From a checkpoint of a small transformer trained on Wikipedia.
Architecture: rotary positions, biases, untied embeddings, attention and MLP in parallel.
Training: a variant of Muon for these matrices, 282M tokens, 8661 steps.
MLP neurons of a small language model. Each row is named by its layer, matrix (up: input weights) and neuron, and shows model dimensions 64-191. Each number is 200 + 30 x the weight over its row's rms, rounded and kept within 0 to 999.
After each neuron's rows, "fires after" lists the tokens most often just before its 100 highest values on Wikipedia text that the model never trained on.

L3.up679,187,179,141,181,245,176,236,196,194,201,206,221,157,197,223,186,234,137,198,206,204,181,208,230,161,150,143,205,220,204,222,151,159,186,225,211,139,188,246,193,196,198,205,160,248,248,221,215,199,211,184,188,196,194,204,201,202,202,136,241,215,263,203,197,184,148,199,162,183,230,202,180,164,210,186,166,176,208,258,222,224,192,180,241,236,153,192,217,197,169,195,243,182,209,185,173,249,224,212,202,190,207,172,164,248,180,215,212,147,229,168,210,215,219,205,214,228,214,219,211,249,234,210,208,218,200,254,149
fires after: "-", " \"", " (", " g", " he"

L3.up726,162,186,206,174,179,187,254,199,241,238,218,201,220,170,242,282,201,185,247,208,203,165,188,195,194,199,220,207,221,129,180,175,205,211,191,223,218,189,222,234,171,248,175,160,199,233,130,164,216,204,149,173,174,214,175,143,177,202,208,232,199,236,205,205,240,172,211,188,188,174,197,199,212,186,174,203,186,173,200,178,241,175,221,194,171,212,248,196,205,271,267,158,205,189,227,214,223,186,203,187,195,229,178,230,155,218,153,213,223,251,211,200,196,201,165,193,209,201,226,194,149,171,136,258,270,165,192,177
fires after: "2", " o", " sp", " t", " c", " F"

L6.up652,204,190,144,180,242,176,260,241,182,199,207,131,200,224,165,183,154,109,135,268,205,158,212,215,189,161,230,234,218,152,222,237,227,173,190,207,228,171,182,192,185,190,214,259,190,194,196,174,211,245,205,187,174,158,221,229,261,182,218,241,219,180,183,211,207,177,236,204,258,181,232,228,216,168,256,259,183,183,201,221,227,191,217,217,238,217,172,219,145,185,179,233,179,210,216,224,238,194,225,212,137,206,207,259,251,224,165,185,171,185,216,212,177,195,218,163,281,215,171,206,179,220,204,195,203,213,175,253
fires after: " re", "re", "ra", " Re", " to", " h"

L3.up33,168,201,205,174,195,228,223,195,183,198,214,233,229,156,251,252,248,227,195,229,158,199,140,232,199,199,214,220,173,255,189,185,233,159,222,144,253,260,196,219,174,163,140,226,228,159,218,224,228,175,195,219,203,267,239,184,227,173,209,154,247,130,174,192,257,160,187,210,142,224,201,205,173,197,214,191,212,214,197,246,198,152,245,239,180,232,148,188,241,188,246,168,223,224,146,179,192,204,186,190,264,207,223,177,159,227,188,219,230,255,190,187,229,194,202,175,195,218,110,224,166,238,178,181,194,211,167,185
fires after: " Comm", " comm", " New", "uc", "un", " F"

L6.up190,183,145,220,196,198,197,202,151,218,226,172,163,165,222,224,216,203,237,240,159,212,190,158,218,229,165,210,247,172,170,199,197,217,180,203,198,187,233,194,236,244,127,183,195,183,167,99,239,229,228,235,166,189,191,183,255,172,176,209,181,180,143,209,246,187,206,238,178,226,187,171,173,161,198,217,188,201,206,244,226,201,213,201,182,205,228,196,178,192,239,173,170,218,200,217,197,206,170,228,203,215,174,230,204,208,208,179,189,187,175,175,170,192,145,172,165,254,212,253,198,183,179,140,164,230,233,250,176
fires after: " var", " l", " bro", " f", " str", " e"

L6.up599,202,181,173,232,210,187,231,176,184,232,220,193,165,167,170,183,220,262,266,196,188,173,179,124,215,213,173,229,202,196,192,193,190,184,225,226,244,181,244,169,183,213,220,233,203,222,198,221,235,191,204,271,204,166,198,183,243,219,177,168,185,193,256,207,226,223,252,231,194,163,248,184,171,174,179,178,161,190,236,175,176,227,237,160,227,219,199,222,236,156,245,176,184,178,260,208,196,221,175,173,208,156,232,185,189,207,169,248,161,192,183,165,231,166,176,173,189,228,264,249,214,226,186,170,198,180,204,255
fires after: " n", " Sp", " t", " pl", " d", " Sw"

L3.up713,173,178,126,206,184,127,166,177,260,242,247,165,173,195,189,207,229,224,110,156,245,221,176,180,178,211,205,96,234,218,188,168,229,242,209,212,182,242,211,170,257,173,174,193,195,199,198,198,212,204,187,187,149,231,157,212,212,194,212,206,183,195,193,184,221,197,188,253,207,252,230,215,144,183,220,217,229,233,169,225,179,146,203,214,206,181,204,204,220,223,213,197,193,216,232,255,182,167,172,203,265,154,182,220,225,226,210,168,205,200,182,203,201,142,217,201,180,231,206,185,189,171,274,237,196,240,205,199
fires after: " m", " d", " T", " O", " I", " e"

L6.up416,195,250,177,194,217,192,188,228,193,240,228,189,188,202,149,239,179,199,173,180,271,235,192,167,218,234,262,226,223,263,226,195,213,211,166,157,189,212,238,246,181,226,205,127,239,176,196,204,162,233,195,245,205,227,205,220,200,216,205,251,201,250,196,226,257,222,162,172,167,208,183,165,205,208,249,230,211,201,176,238,183,189,250,189,70,177,258,231,273,212,186,219,194,238,210,175,195,236,205,183,173,235,194,213,191,177,153,188,255,162,186,199,222,182,158,219,214,178,211,208,233,212,219,204,176,165,156,221
fires after: " C", "c", "enn", " Ex", "uc", " N"

L3.up838,169,244,212,179,252,256,208,233,177,166,259,213,154,206,221,142,201,212,197,251,166,192,155,212,181,200,225,198,216,152,238,181,172,229,162,203,195,183,208,245,232,181,218,193,225,215,207,191,250,207,275,179,175,180,191,250,208,210,194,188,218,199,174,169,205,198,216,186,232,192,175,235,207,214,221,195,239,235,138,202,199,235,226,209,206,180,180,212,203,200,203,165,205,133,218,138,169,183,167,215,213,238,167,200,249,237,215,219,147,154,218,226,242,224,157,187,209,174,210,232,175,216,225,241,217,189,135,182
fires after: " de", " Mar", " L", " dis", " em", " Al"

L3.up850,183,182,159,208,221,226,191,207,153,182,163,234,138,225,172,127,269,217,205,218,236,174,219,203,169,209,159,213,213,183,193,165,247,203,213,223,233,207,153,189,182,166,196,199,215,204,221,188,226,145,279,186,175,136,189,248,212,208,191,173,180,227,172,225,172,239,245,233,196,157,215,185,192,187,240,247,160,212,200,197,202,276,171,142,156,200,186,255,182,222,181,192,210,207,209,205,161,194,219,203,186,199,239,197,250,242,223,193,203,198,256,243,163,198,198,191,125,181,199,292,239,246,212,194,212,175,209,198
fires after: " University", " y", "ry", " U", " Year"

L6.up731,242,179,206,188,243,210,198,208,185,223,225,215,205,216,202,211,151,231,146,237,158,243,210,190,239,232,188,174,183,152,221,216,194,164,221,228,161,152,201,200,167,133,212,239,179,175,234,174,249,213,204,196,236,235,215,225,218,179,257,205,184,228,199,173,251,195,203,193,199,209,197,240,197,174,176,209,181,150,183,146,207,155,249,239,236,235,173,191,169,201,189,200,183,243,217,167,177,238,152,209,189,231,196,203,202,248,170,155,211,165,180,215,179,203,233,211,214,176,180,190,206,200,202,230,215,222,135,171
fires after: "-", " d", " m", " inst", "d", ")"